config.toml
head_dim = 32
intermediate_size = 640
norm = "layernorm"
positions = "learned"
max_steps = 8079
MLP neurons of a small language model. Each row is named by its layer, matrix (up: input weights) and neuron, and shows model dimensions 0-159. Each number is 128 + 32 x the weight over its row's rms, rounded and kept within 0 to 255. Numbers have three digits each.
Before each neuron's rows, "fires on" lists the tokens most often at its 100 highest values on Wikipedia text that the model never trained on. A number after a token or word is its count.

fires on: "o" 79, "u" 7, "us" 6, "n" 5
L5.up74:138184131122125161065079122068129129049171139134081130147104107086093143099136148136137100115123165116141129104100157180143160162133137107073120123144131092079140131133032102120088110182123136154111168129166096110102133147181134153091182169113180085148145140152070132095149067124140126108156168133100125118186176143089100148089159125110130143068067095143170102172094165150172107123145133175126102214119097157100107088118139167136164084111143142089204148185097109088118118117119145

fires on: "s" 31, "ol" 20, "ri" 9, "li" 7, "ur" 7, "per" 6
L4.up598:171090109113108184141109150116141123114160160137083088154113133154187004123097104112136136121117172094139108099146112167173141164063152150092155141154136127137083052097085074115184139092148133211150133123066118059157114146095110134141105121078168140148152091134093099100124121058105167171155135135133133137084038123162191163127134165119141135149142135139164088113150115191123107130159141122128088127100160119110084102134111112145131143123108143061113182128113153142112135118198106

fires on: " F" 72, " W" 14, " f" 13
L5.up284:118106121105159143031154112108170192136080121102137154142192140165159091150118129109147156160170168143095177145154158092118067145131142055096120145086105113161098164098087097086100171147167136131137170098112114134131065164128127118158102126121091112126132079141168108151055149118078133115170157130142123182058194124129091166130099061100121161109111131081192140149081149133130112117138195111095089180120088146125096125145113188093120092142147155136172135102115123152141190174115108

fires on: "e" 40, "w" 19, "le" 8, "u" 7, "ur" 7, "ri" 6
L4.up470:168112115071120133120107117097140146107194181162153126150188091145132103118135083130157078129165075117089135154178165154101126111106131113155089163075092142110167146062099145095104149150132100131074151059082100120208130138172153165197131157109120083139105110148063135147131113106091184116105137090158155128113115189130132112140164108130142134128129120090104089121103182081159133094239118175111113125125113083180144123076114139100083095145194147117122142092122148137159184100135163

fires on: " P" 23, "-" 21, "t" 14, " T" 10, "–" 5, " Car" 5
L6.up571:105142186112155121089181132124122160110112173118124138167152057108112077110150143069138150181118134131101171179195184111085096130073149071184103156146125093086138077141114109101100178082175103153123177122054100111151131208113125096110069103119083141113148145091114158153074076114087130157120114154177093140121150190139139131124124094124124135071129099093144117190104101081096134135121115129107119170109111116100112120141135119117186119146150191148141067111089168128142168138089190

fires on: " a" 42, " O" 24, " A" 12, " an" 7, "u" 4
L6.up544:111127094159136133100095109157152157108145140111122151140129063180177102141133106157128206135147162141097143126108122137107170149160110132200154152114083136124106074130091151107109101138165152135112162063104110095136125207111152154173172141066136145136138126175000164086160165117135097148080139116114124120133162096105121162124133091142105109072097110141151083190143119112118170145154144086170081104143123089127129102129132172147142012128126150092158204124096124121175145123127114

fires on: "er" 20, "ar" 16, "ol" 15, "s" 11, "n" 8
L6.up589:113139081119144148058119157112129177119117177152101147146135141139130065103125163089101098095163162167129159073194151189138186153090133110152146147145082099160110135098079117124129156144099139141069127099122103080110110098112054112121159147088124123136169171154125135132136139136087137131114162113215120149114135084051133147120111124125122207096101093153149098164113163137175162105172148147092154085109133136182121070096102107146148159099186173059162164195116117115077119179158100

fires on: " is" 25, " was" 15, " a" 10, " U" 7
L5.up137:100174135074170108150189128100130138045080145107150170151106098131094077156144104118152150159162126112128123140152118156154145126124147121173137087148117167067071121051160108163172132095139107110127194075134130139145112174116174134163129119079184125144085089155047137088134157089116133097173143094155122118147076110124086159115071181079112126132119180066156085153137104122065216174140095085149098122090090132134152093161136108137181105142148120119111141143122157112140171146101157

fires on: "n" 39, "u" 28, " so" 14, "m" 4, " So" 4
L6.up578:112129162107146199125131120141142143124163143133092144134116098136123146115081089128132136134160131135105119128097147136129177132096075121146150180132095102133113123089156080112070063135122177122096174069135110121165068104146143173106168166127128100136119103137072167162141123142074150067145116122093139126155096121096158189101179154099112196057084089128153140139118146082171199136176171208169142135117115116068133106159094129161196110133115104115230102118095121059139149141097099

fires on: "The" 24, "2" 15, "the" 15, "t" 10, "s" 7, "c" 6
L4.up273:126146154094147135124181109182116135108144136174136130142143130098179110188121107143126098176111179104093106136166185127153137139173137145149174107103086108043062093059149141115154150187152068125083150154075142078130090155092101098124119132180095094154113139127068128072139168136121142099167147090174123131128134107133189168076075167045115127123159137130094105094139105071154164066110182130134149184119105102149167114136085147137117103142168144125128091136156101161126158154070093

fires on: " re" 49, " Re" 46, "Re" 4
L5.up49:085106141142146146124112152085126091130179141081144076144112117178112086180135079114162136119220146095111078124167119189146112118145140140142173103121118106108088070086119129159150117100131131103056146122085127091175118133180147135104097104131054121121081066207127134090159142121124133137153135158121127136054139129119136150117129078045101121102131160164200119125144202060137163111136134108113129156117120081083088130131132180112178138086174115139141092129098129141113201141162169

fires on: " a" 47, " an" 15, " first" 8, " the" 8, " two" 5, " four" 4
L4.up280:157173148102121125136177096125144136097124148131120145148152118197145125104076110146163102116182112148133097137139124146096167098148121145169153139154065125120074093100141141056123144153165080099105171117034123104132066195097117119160153118084129132185181066183137130074130183120121132091134153105114085064129146113135057173100096124144144129124061138141121138168168122139132169197157125110124110127107092135176132129155119177164112081162129098030163148163083124153114098102101120

fires on: " a" 66, " an" 23, " the" 9
L4.up294:119165102090130150154124094143156155123150110169160123141127106214178117135157098115148108122098151128101114091111099155085176124179104131063138120116076112063109139093109162082177129176163088185112129056131144101109109153097155148152116169092135120146167134152064159095127211103105149103132132096105129070155112125127104170200097089111121140096133082145160085171133138119133116197143134099086067166129112150172149101106110195152161087130125160089159195188119072105112132135100143

fires on: "us" 32, "um" 20, "la" 9, "is" 8, "s" 8, "a" 5
L5.up69:097190137096184198084121091114141071038190144133154095132140163136149151124115089201102169115147178169142134175118131154155097193107178104112114111132134153077158094115103122112143120162076077168126145127146127082157117103118198102140086101155132138131112116139140193158116164135060171093177123088157149058154140125091135156145109160127071127191129086129173101160122118101127123064061123167130091097117103115094157088123137140142148140075113124104157133142135084161143122119103148

fires on: " T" 99
L6.up503:088102127126139120073155142127207151167137164158084149145143097187142118133141145108109145150148135089080165148148120131150150138154147099163179082092121083076124126107121156095072165111187065109116186142131123078102055145101177089143171137108070147125189168133104158119046135081122137145179135188142126183106110182069156184080183085098147103122119149133120103193068105148150129085094147123122153178107104118138098118100095127127117098119079140131114130185129122108127109148084139

fires on: " |" 19, "er" 19, "per" 15, "n" 13, "ol" 9, "re" 9
L6.up547:126126113162157188151122123096146116101127128118114072145110158216139094144101085099154155133206160147124163072150125181125136107122046107141124064214117096121069164073134073106119117131102108159167177138110129055165112133110110076116128141166068110134172122200116155104115124131160165144142172104151113115174138146094183136153108156103115115165099055119110093079126178174063127128124144158129125103088116123129124107143138146148147106120115098088175184141077145145100172113154108

fires on: " " 33, " |" 10, "%" 7, " 1" 6, "±" 6
L5.up8:098100129060185135174100089105121072150145170114083113155130131147140124116123100155186121122142115156186080126178146152150077125132087095136159092173116152081149109137119135131178103120149125139133132115099077186134118096126134138131154129153077148140127119134146143123137172135143144088125162129143144088088129204135081160109152166112148111069104106063129007124129139087119142156123174153108151120054109107143078071143115167164132084058132169134075141109079132151111215150082144

fires on: "|" 64, "\n" 34
L6.up288:133142130129101101150097139127089101148153119118144075131143097149126107118116100136121105152135173072171080028128095107143114116125085081144156131165149135094086067108067078136144119130169163122127183166144089138120121155130157156108088111118061115198095156168162090129121169106095127174084129155188116101143123149140135173127160107065136145159125147105183113120134174122147161193099126175177122128079059168154166145087135146167119081088174212110118168112087085161120160132082151

fires on: "k" 48, " bo" 31, " Bo" 16
L5.up518:119138131092154141083154153144130058080080214097184134154098116044136131137110184114125112108101133132090138105157208129111141151162127077146136118106120115105147108093082150130191112164117130122129126152134106149138142164121163192117102133076097118137112119143041197088077133127177144155133156154145150134124085111123165139162066102145152121116081122146213143126083097170094137133092159092173088202116125085090145090119125191125163097124083107079105153129118139117111085089132122

fires on: "re" 36, "st" 17, "per" 9, "ll" 9, "le" 9, "r" 5
L6.up613:140157107098125146131184152115151137085110090049103102156116156176139097125112156163177125133170184171057102098162099160116099145136108140188127168126075112146116145082078120096116122143159101184191101083078120049152133189137120077074082143153107122145108126171091120172160072144150185142151142088129128138070145135089161095082094193124142128126124160149136116128148147162163135128164123069092112136113101155106128114090103128155111105083114189096131189139116127138136171116166061

fires on: " de" 91, "l" 4
L4.up503:161091154137170160122108117124114063113177161129091117137117126147082125173099100160145197107109191110124112059166087155117127157078059163056131160165117125154120166112067133120112079098124075147122148132141110075168134104067173143169114152128120053119185126118089163119115165105067157120156137091156142130112124177118170146115091159071170161209126159139111105123159123116179073106138155126154134127102133161104106112118136123138120109058155144101203102098121156181117155135168120

fires on: " G" 76, " g" 24
L5.up476:072145149180144131091135124095174112174111099137124158142106099130122102157060201117155134174107097169076132124152208185206104150206086115170069112136104069090061119099120119114109172124128123172115178118116130143154116173115146100129096113108069132123130115140144110158138114122104131108113135168127098057084113168047087110094076127112079140111099143082142135117128122135148107059120156161121151139134107101113120118168128210139168116110106159122149154091061106180143124163134136

fires on: " f" 54, "f" 23, "w" 10
L6.up395:083071154157108149054094125129188195093158154108193106145155169144188114183126141201148139130091117178074137070168161102086111143113139124115132167107068150135133152131134133082105177124162116109160137099085127117150105119141172097097140113100089121169166120146105121134103157087098152081172126102128146159119182124124127129136135139108150149092085111072143110146110182101133128083175106164068113120144099131089175115089071153109105107145127130154193140080106115231111154096079125

fires on: "ar" 28, "er" 26, "al" 10, "lo" 9, "re" 6, "é" 5
L6.up522:110107122114109163123113118146103145044160143144120125146120115141072112146111159102089147125109123126080146050178152184165169164173152076126158171119077109157117131060107119081205158149094093119140101112119125157137119118141139150099195144132180116154099146151124117087138063098182160166163216075177129171108122118063112150096097148027159122121102151112147107116158198163166107085162146146137157101130129143133082104111132170146115111136139142084138141116093099099130128159180097

fires on: "s" 35, "c" 19, "ca" 12, "a" 9, "sa" 7, "ta" 7
L6.up345:117158109123166176062100116046142132121126138148138148136117142152150147079107173126118133104132162114172109167134108127164120215139149129099086127123139102064141170085080098129093152180151088178124166137098134118146117113063095178132096097100144194147077107095096169108138096124068134172096136099169166070149164134142129164127125153136048108196154174066171116144153165090092119119125116157110076097137139042136139089119126129146209158110116120086152166123128139137133104138161120

fires on: "s" 23, "the" 11, "f" 8, "c" 7, "in" 5
L4.up417:180110173103155143036160118104140176083135102144183130141084101097170137126093126145151113152206173122084102114191139123200134098081125114199156119088108118135087065063079115107100103119151081138117129134131138155130087110118178135154118120119113135181151097161126115093124123126125132083101114144208134088132098151103136167083085082073139152151103160118128135137109129121117166100155109132207180128120145087119151115176072172101146148149104110105140108108191086085061138156146131

fires on: " st" 72, " " 20
L5.up561:076138109130155114128143132124159153155161138127135152165171117125171142151086163161198164119190145102103103122166191172144149130156151090133100125108123156102059134041108152090121143129125114114043162074102104117126171164149142065074072117102088143135144076142117141100088158128130102183106144115199094176093079123129149121121050156099108134185135148174192081135122129093172121128166106132100115155074118117055083128136157123123116105088106159118112174119160157143155178107112116

fires on: " con" 35, "p" 12, " App" 8, " Re" 8, "on" 6
L6.up564:060141134125141169153064121134171148132148094137080119175125080143166122167115132105141156151176140091193143082094135113181122125111128130181168128137146144062114141167122107139125163150131150092125207170135117067110104106102139100119118101078138143120134133140137142070144132071129161088147109146092156115078117200132145201095156137081107139147109113116171072115121188147124178126131164099132149075075120162086129081131099194169108140132052156056077117171098127105099093164106133

fires on: "im" 24, "o" 21, "er" 16, "um" 9, "ib" 8, "up" 6
L6.up49:052148135156103168109146143114131078068165204026144151129085103090091108110160102155130138108130131072110147105118184155134126209089173079139147179131119140162142119074082134157172116143120111174092130132141108077135142163098158090160171158112156105139099132169106134122185133143106136090134199135156160167115180144128161111047115090112144134126103139108181105155150129117167088064123156093102103155138145094119131077140143131128162167088115180066128093104120157141154174114127099

fires on: " po" 21, "ib" 16, "ic" 16, "po" 10, "il" 9, " bo" 6
L4.up437:133132117116093138107193113163141143127133121116150124162118141217109125177097143066164170062115134130139087171142140164186167165147114084172150187123108075135107080122048139143192094082157116148093126072090114127131117124118177081092146173113084120134114165131150140080135164085140148129111125167124126101076120154128170153116105099135166120138127117103159106106171091111130176057156141097148159168127121141162057099146088162136193126089112107118165189133156123089085129086110052

fires on: "ed" 56, " early" 16, "-" 9, " late" 7
L6.up222:149112047165118148096161106140118154134144158136089082149158101091174118146127133140152124115136129088138129097143129099158112170162126053142133167084059080143128111080123094073165137183155129167114153151109140084127119126128167212139189160096125088165153117132116115135141080113114126109114191157135085103184225169089078178084112092154165135104107188129084140060103139118173113128111138173102127099047123117138134148139113128167108067160160163138089167147142119094111115089135129

fires on: "ed" 55, " pa" 20, "ab" 9, "va" 8, "p" 7
L5.up269:131106073151114209093154151184177136116127206157144118156135117093159084100180075125123079116135121057119180111115136133135130149082147117119160141121127117079140170113040174125091085158135074119061123120103123159131099146139158174109154155046097151152142094142119113106104132080104121124118139113189128104121104158157071159170155125105040117140087101117168111124098156147144133158121141138161087139089143182155118135092099137131158127137140194083144157183186129092162150095144079

fires on: " E" 31, "E" 21, " de" 12, " large" 10, " re" 6
L5.up345:156176129087159164119133115150150098094211144084147155144131152146157116130155171112104144122155090059116091103148118144097137127191138096126110164164108089102132133033106157114115156151131090136137130098152110127185112128079130143162109134183103105107144088170128155112143175063101152167112182113137100115081058141118113121033132146141126124117203130131072142123179093147135118148153115149106133156146108133102164127144096124193183062127085137103107080088098118156126196097187079

fires on: " st" 29, "n" 19, " St" 11, "ed" 5, " Co" 5, " h" 4
L4.up471:125146127113143170105168143133172122171087134124101132148154151122211108188114175165189116123115120135134087099113115139170102126188206068141106113181101123075106114082080122119167161133173106098112186143079118065125103121105139146113103113186114130095107000106107116142132112109120130170117120142148151153132132116052127223136107097113141174098105105146104154134106134097190135163093129138093150149146069131098111126141108130139137087146118142130138143138124134105186188123084089

fires on: "|" 49, " pro" 35, " ex" 6, " co" 5
L5.up219:090127176102153115110178118140100081175141143133101100143158150138146143153149077124116150155154183107191104150127085111126104131159042089107122114139137137096110087140053140192199146168170126160109130116102101145157119090138226112135080173131064051168062141163200122096119183073082106104080099117145151150129150124112139188116166153089119149107111141123127102161148133141142129096121136162142113109090101135130131126135138119128132099118144192039178135139156098132116177102107109

fires on: " |" 38, " de" 14, "u" 8, "g" 6, "re" 6
L6.up361:124131139127160169153109089175132115118173175090121122160176149150145115140102120101161193114140112142055137073101175071105079150138083095155126110121086112145109132114088142133183096110133108172167118114126121138124169129117141125068153138165112141122151120147087123115155074122167133089163159106122122082090074152084115117161134164149159128130109113102124114101161170083128102082088167120086144203099072096121137098130028178162164135095168121122213179131089170213112109139141072

fires on: "ur" 30, "n" 22, "le" 11, "mmer" 10, "er" 8, "ar" 5
L6.up636:177112097112114137151109065107142144097174175103103096168111161131156129164150119137170115093191102137144114107105165188133123161096166111124111190156059109123105140052100094112095153142106138141072116083107126125153136130093170227129146113077113073177148142185054128106153154126111136113104195133152144147141052081105121139141101091112170143157155082139127102136131140164122122118168109144165124043104119103116166121114128124136122095142191114039109144163138092125121106187100125

fires on: " " 38, " (" 8, " |" 8, "t" 5
L5.up285:135134176128133117160121099152192156177126096144137081184150125153151135069192148119167141146143129114139107078133161108109125155158140049180124158150126149080037066089073139119113113189113128149091166101122115134119123207070122089137137094153146118114114146160092134062127088101138125122130149065110108178146102120124130145118084070104071169146133141182200114101139122096102172125118153146094108138131082185081151129145145136167145083172095164090118193113133136126109168112077140

fires on: " a" 14, " he" 13, " re" 13, "im" 12, "o" 9, " di" 8
L6.up9:141182139159120137151112110071130098114152080086084129137118081179206127127111077189154186134126102141133069113139141168114148152153146049161154139128069093116094112132080117127148097177128114140095173102114111088139156150137157095151101130095156101115064091147078126097160129134121139177136187072087185145139163114120107149075125102105160150090101111147128146136172151054212148138137127137096107148105084141111152128142148146157172099139173159086193168171081086113107190126118139

fires on: " " 21, " E" 14, " A" 10, " T" 10, " C" 6
L5.up4:104123114128131138143191120121130117134096091136162144136156093087158078145156163175123197159141192105155140153133080140153123103157136064158180179113133141133146146079084128079069118147182146131092171128080111123088121181110130115159101093153124109104152054155163164094067189129114165101120171168120128155092160139146179134134101142111136165157165086094141124139108121046169150165118092151096137166103073130140099132119114141125081028156124208150107169139103131156127168107082126

fires on: "e" 45, "o" 14, "lo" 12, "ri" 11, "ro" 6, "u" 5
L4.up629:155152123079185187099135133132130111100133073145170076148154160143184099110102112089163109167131155148113139151149143181138124142147114080125093185091093077131114142058046148113122104183100148137053110115158127123153108177168159072117182119106095107126098147171103133092159124112117132161132131091127169126132141142116113134089140083132119222076172179143196097131168180135151175116144109136102131148136114106143137090101051220120107094084136137074145117123147113113101155110125156

fires on: " is" 26, " f" 12, " was" 10, " dis" 8, " b" 8
L6.up234:111125160102135148136147137082199149108120193162136133171185108155139128171133099118185142108164206156137157124202158168079166139143173124165112081160139138036132159130119143129183134119153127136112106087129116119165101138107163135063103108091125115101094080131098116075125160089133110148183136168098135180069134116104087140097101145107121131157035153131179081148113151124169178100142143111084083122084126156098096095160070157106159108122106117102169138130160132166079144082089137

fires on: "s" 23, "th" 23, "c" 17, "n" 14, "m" 8, "ac" 5
L6.up511:083199183160171150148157106176160142091144090166150076148162150176106116106152156120158128078188098135149088105187109174115121144158120090168113132090069058102101155078111124094117147124143119173129162151113131119132113122072157122128153122139110147173116080138095148131103092144122131183139168086078146108209109095079088146165131069100104162126050116176152132145098115114103157163143124137143126148115138135047089119158067147142112129109130129087162134103101126177121143177051094

fires on: " (19" 60, " (18" 19, " (1" 16, " 19" 5
L5.up117:183175115121133123086162090106123172143190110133182092170241131148116086152144115152155165087091169094054078165124094202126141141062111103139112130139111117171105109116142099128146117173117090104095139149148119075118117169135149130156178149153104172127145145141123150089128136120154185141199159125140112182125156221141105131105077120118097128092162121135180060121157128095080144102132132103111132115102131103094125093115099127122140100039175133129071157109146127168102126107101115

fires on: "el" 39, "l" 13, "ard" 9, "ol" 8, "ac" 6
L5.up189:088093186099166141146116115114139105129206186175100095145171113138124128128083179141156115115102141094084125142143147174134121133101144088061101135197101112079092112093129052075089156111110098176111177145145084075170143094136173077061138155160100108151212152158118175106133190127059171121168114109085142095163138131110168167128133178124102129159117100127123141110118123068122127101107130156163088113123126099151129093145089115158151093129163114095208121101114129149160098141144159

fires on: "ed" 23, "e" 18, "s" 10, "te" 7, "po" 7, "d" 7
L6.up157:122130126116144122078205101149170056115091150068163099158136152127128128123101146146189121100114107099143093158096177137142131121146064114101099144069109112150123098044131103143136116115137114160126194136083112114176142184143170169140062143100109100190113121111140180133168118134126068055123139150112157108108152125182140138072128104139116137071138131118192113103107118099088135141160175183113144137100084124128122123073148157158121090131180141124072100092139142088193199087081139

fires on: "if" 20, " re" 16, "f" 15, "end" 6, "ff" 6
L6.up519:151113154186130146110089101151138125138174120138109127152128172125121103141124120150150150052219110114149168111070125098080105105126194106110057143109043121140112131100144073106116211127150148148127165086151132157152082136091142184133108174134124116141092128149121153118148150134069152120166148124114124107082155137094169116061194116083157154142064177062133139109114119116141143040160159208150085106109119149116140132126114128152105084105154172118160106119100142187138164138092104

fires on: "o" 37, "u" 24, "n" 18, "ol" 7
L6.up106:141105052149178156137089138080126131101135155107160098144174112175141133141110156135132109155125167150130142134107166203195104208103076103134086182110115074118115179121100082070082110154134168167106147105111069106159119123098189122111174123102151097125177104183076157185131126139059103110077161127107151122160093105077082187143163115114103171095122137117158070131075139118102137119165118175136134139129130096121176101133101163130161140099110107097156117184101111099134083175094147

fires on: " re" 77, " con" 7, " Re" 6, "con" 4, "on" 4
L4.up119:092137186105183147139144123119153132141187087118099115157118129124119117166105119119185180131212155091137140131120122158134095134131146102084182111121113168130111100046154118142107201133123161079114184102113128144105067110078139098109098142104097159133125133219172112065130085083073173118168131127161148110183104136143142229076107108045150137169138152146141091123126175138124177115095163110081149113081107147105126110121133128128093109158114178080109095119109167114127144165153134

fires on: "c" 14, " c" 12, "ed" 11, "te" 9, " C" 8, " a" 6
L5.up471:093119120122171108072191087087156140064094128122185084142202123159142137106095146101148129091119090162128128221158170082118195129169182158155134148098117140125120116081135150112098101051126121162087184130112130088163180178165183178097117099119084160123108083163082145185126114116079114069145153115110117145099090132126160139082135145124196112128112174135182076174097145089133129158152120133133132143064091085108154122104100147132141132103151129123165120121114100154179145144102133

fires on: " |" 30, " 6" 7, " " 7, " 5" 6, " 1" 5, " 2" 4
L4.up277:120130151104123188091177112113143151103148093110108109128117098095120111189099165237143107111164115119118065134107140211117121164172107110139147137138127146099151117140140081055102142147156124149125113119137079127108133136139146159124135147151117158134124144122127129125075148110131168113148178142171135106099142124129072184131173145145124128094142145103151030106129152154137137049134171105126131135074084107160153046075119168136205123102079193137082087053145090166133146136138065

fires on: " " 40, "th" 30, "c" 12, " an" 5
L6.up285:123148181119107137113126104090161178106129140156179140152141072154125148114126098185107119104159125118127091142173154130132194141173145091178111198214127108164111134100095148073094068107140047154124155097132108119144103118096159158129090120110117107125199066142128173082083151124129142144063192093146119089126094113138095148135136172131074139180137133139197133107116125091157120109169082153161148196086129151096126127118139129157107099111107177087122163049118089174120104082100110

fires on: "all" 26, "ir" 14, "E" 12, "B" 7, "A" 6
L5.up223:183154112122179130158137106146152145116109112121146079154145100088149080160149104065210115093167129112132121121069102149185125119222057065155113153066101089126131159083110082143173163129155140145108121117051139090155130186182125087150132114107096159113100118119129166086140180101122116132108142093131134148108168127124110137154160100112125114105154172158165111181109169156137144143106155107143154133105089130108169081119074199141144064158121120097098109101096075140136188146185095

fires on: "ar" 31, "li" 20, "er" 14, "or" 5
L4.up413:164111136166127222122133118092125128071085139109080110147102154144137110171101145053155112153169107157114159098146163136193132135121146075174137198071087097099130111125071093127139118108102142123062111051107119157108079170104158185130190110062142121143134102175114131097158127131103132120081168117141111156124121162109075139132140103110098175094116121139143104116150184174184194147102138107153080111117116111178120117104077172114130113164168153082146185101163124095134142149178096

fires on: "s" 99
L6.up115:091181163089160152088156076129123162093132114129151122148162107160166132136079127114166196111162199070143091116192141154156070132145122102135116099128128131115142152098134068142138179167191119183165149136084160079146149102162114137107113100140116141178186147151137187059110118126105129124138108149124168117121183130088105149108091081118126105161087108126121094163103122077074101131097178107076100145106119089100138111061074145141102156081178134077137167172156054159106113125131165

fires on: " 19" 17, " (19" 17, " |" 17, " " 14, "p" 5, " 18" 4
L6.up194:122111195114141114110189108083128082143115122134119138166122109094145117127139122145163125109123164113130102135103092159127114149061061105170115143163124119154135135124131135159131086141192159129133144128152045120126126104152143151155181206154102099147111147112153149106105120104130136066155139079143132001093154134147155131132112132090112110109124076092165050120161137088139198142101196179081166097093098115169113084128126126133122108084157118091111160127159141175086203089067093

fires on: "A" 52, " E" 19, "E" 17, " O" 6
L4.up228:129163134073172145129155138158129067117216101098147112148144099108099132091127111111134138165210118123143108148078097105160135125136139128109126136115114121122103108047096117123099114157144107127098196072156115153123139195100114157150155149168133080134108070171114157073095169141080151125127113073152152163127085129137084137125185133082120186116153155167178109199146154080105076132140131096132198155107077073150198124099104143174129078140132187110148139107083088120153136102172118

fires on: " re" 43, " de" 36, " a" 5, " of" 5, " in" 5
L4.up320:059203183087197153128105088121144137070113115091182127152123142119131114155126111172088191106151121078161111120197099119089125116153160089112111161115101127104154102036129140170104137131117147158083155125114114070109181124124162147125107151069160176153068058133106181109161124105102145143111181118125171181117088154151103214097158147095143130062161114089111128140145149118139114149158141138130138136072129103067150133139092124123095126067128152163129108114094103184131137156151128

fires on: "\n" 46, " On" 6, " and" 5, "In" 5, " Th" 5, " In" 5
L4.up487:151113143173159106127081127103167118128171184128152170150145089169156151157140093167135136141163174137149092102112083065132099118121148091094093168085126124163073070105107134154142134149103117108169178150140085173131108207108158131134145079129099088129125092157147133111113136084087137183195113126141178155155168111079152133087178113114086157127170168145094105140084152037118116171117111126186134150105087138141177120161121132124109067137209182151159174129075101098097115094134162

fires on: " g" 92, " bo" 5
L6.up280:134160154131180117127165120140123097145137138111185142159123105129092150136101149099185185105134109175061108184120183152203124116168082047148108088103097117133107085141134087159185091135164078115136146085102133155130102174083163122116096134141079165150160125174112112161106076122161174088128126112108116109063154135110171118151122095144085135124084138105104110123107094120184127110133193096159096205124102074125126093129100161152163082086076112081136111132082171103058152157143106

fires on: " " 22, "s" 20, " of" 18, " ex" 11, "n" 10, " in" 9
L5.up255:160166120140161152043146081120134112095149144159141127152141103130111095150112106102138135076129197112135145086105101132088137198068070153113120103154137148121072094171112111069111137165112101095177185108155123122079083113139103135149115129104114093160178145153075110148139083103097113125116131106174073112141094167115139172103099123108119141129090134167112110184095200155164202138196136119112098117109146100115114120131108147133170146073166173156177153200115120214116155130058146

fires on: "vi" 17, " re" 14, "ur" 11, "con" 8, "ri" 7, "la" 7
L6.up621:101162160102119146127100125121157132093172138038195092139119139209119058129130115175138146086196101087134121062104081224118131110151117140171156132120121116122057085055101129171158188122147123136135163121123109075183083100124179100128106169113139091141108097152128134115119069092109158194158154173087145128088131148118125149150126108038140115177129155127149132149104166115126148107125142087098107135092137142092184108108142129164115143118107123144100105114170133113102178134176104

fires on: ":" 23, " de" 19, "en" 13, " re" 6
L4.up274:070120192136134158135155144161128116104188139120093122167122141135108148198122126094135153128210134141140081099137105141122104122157149147148130103111107054058067076112065158139103105109130084146069159007097131113169200116113170119126106094153128100114096136126113142124131119137107217146130122143117100123086099141128133178084091153120115124146134120104088137165091161127135203146167120183124195148096104124136159123128075136155115110076154155142172098111085115123152106131187097

fires on: "s" 99
L6.up414:082174142106208211115117122164195177077144075133180133150222101157155164140158081167148152147127098155130123114177118168108076136071123119151116130059130128101115115133119097120116158131179108156113138116101133154133139078116122144115153137098111175173154139105110144112175149100096105182131117131120168068142187133111127129100127115103113201101068165162176098210114149102134166107114144124148128140113125088158128115126059138117093146078120119069136138160110088119146134070069114

fires on: "ta" 58, "us" 7, "na" 6, "sa" 6, "ina" 5, "a" 4
L6.up501:090178139118156147118193121061142170102113091120159076140116115136164107098181175152111104152097163137155112158111062111176177173137173085151138110083108169111191143093080105106164103130095097218164180161096136145127139115117115138133080098130120124154109136110087166148116111142112189108096155147163200085117165173086113148108148163131069096111119144077131149166144174077091145102066111188149108138129088143115085091106103131137147145174170141157155139100147074130126096140091085

fires on: "hi" 36, "bu" 13, "ri" 11, "ed" 10, "it" 9, "va" 6
L5.up319:168070080116102157058128130090122126090134203086164110165149075130158069117148074101163108119209112079163092150087169097163138124141139151131195109199125144167133130136086145181085122175179090147140163104141105129120144167152134180166176184108132139149148130138119128091121119092079123082098109163134135148093124145116107129105188158151085091132151149141140128128113168129085157098117153098071077119092135132116158125069055120151163154144129128140103150148154095080138076107156067

fires on: " in" 30, " early" 19, " late" 13, " out" 7
L6.up450:067154079089103142151182100118120118116155148054140113144118107082130098152111138123207128104152154109159111152122114130075104174138089127101118104141130118098142074136083135146081061187120113127144157143143116126151136116145180170093099115124057093191094105126132166121121114118094147103115193090126135134175117180152144149097154139138092127150086156188079117117121156109163149139186104166150133150054090221138125125088103128144122060183159177143151201111134159135121153072139086

fires on: "va" 21, "un" 20, "es" 11, "be" 9, "ed" 6
L5.up129:141089108087160157133089117182145127103107152120165138160146107174160088082095130174172148108120100126154093136126116122160104136150123090076133172148087107085146140062120131107089108150142154140119115145109111157177161130165124156157109116088108164156153143139095113118123110079111166099146119111116158126100115205156047131125148054129154121083178179080191098163125215168093152109136126114148095130103110124211137093115016116144132148149173112077157177165157083119129111127170087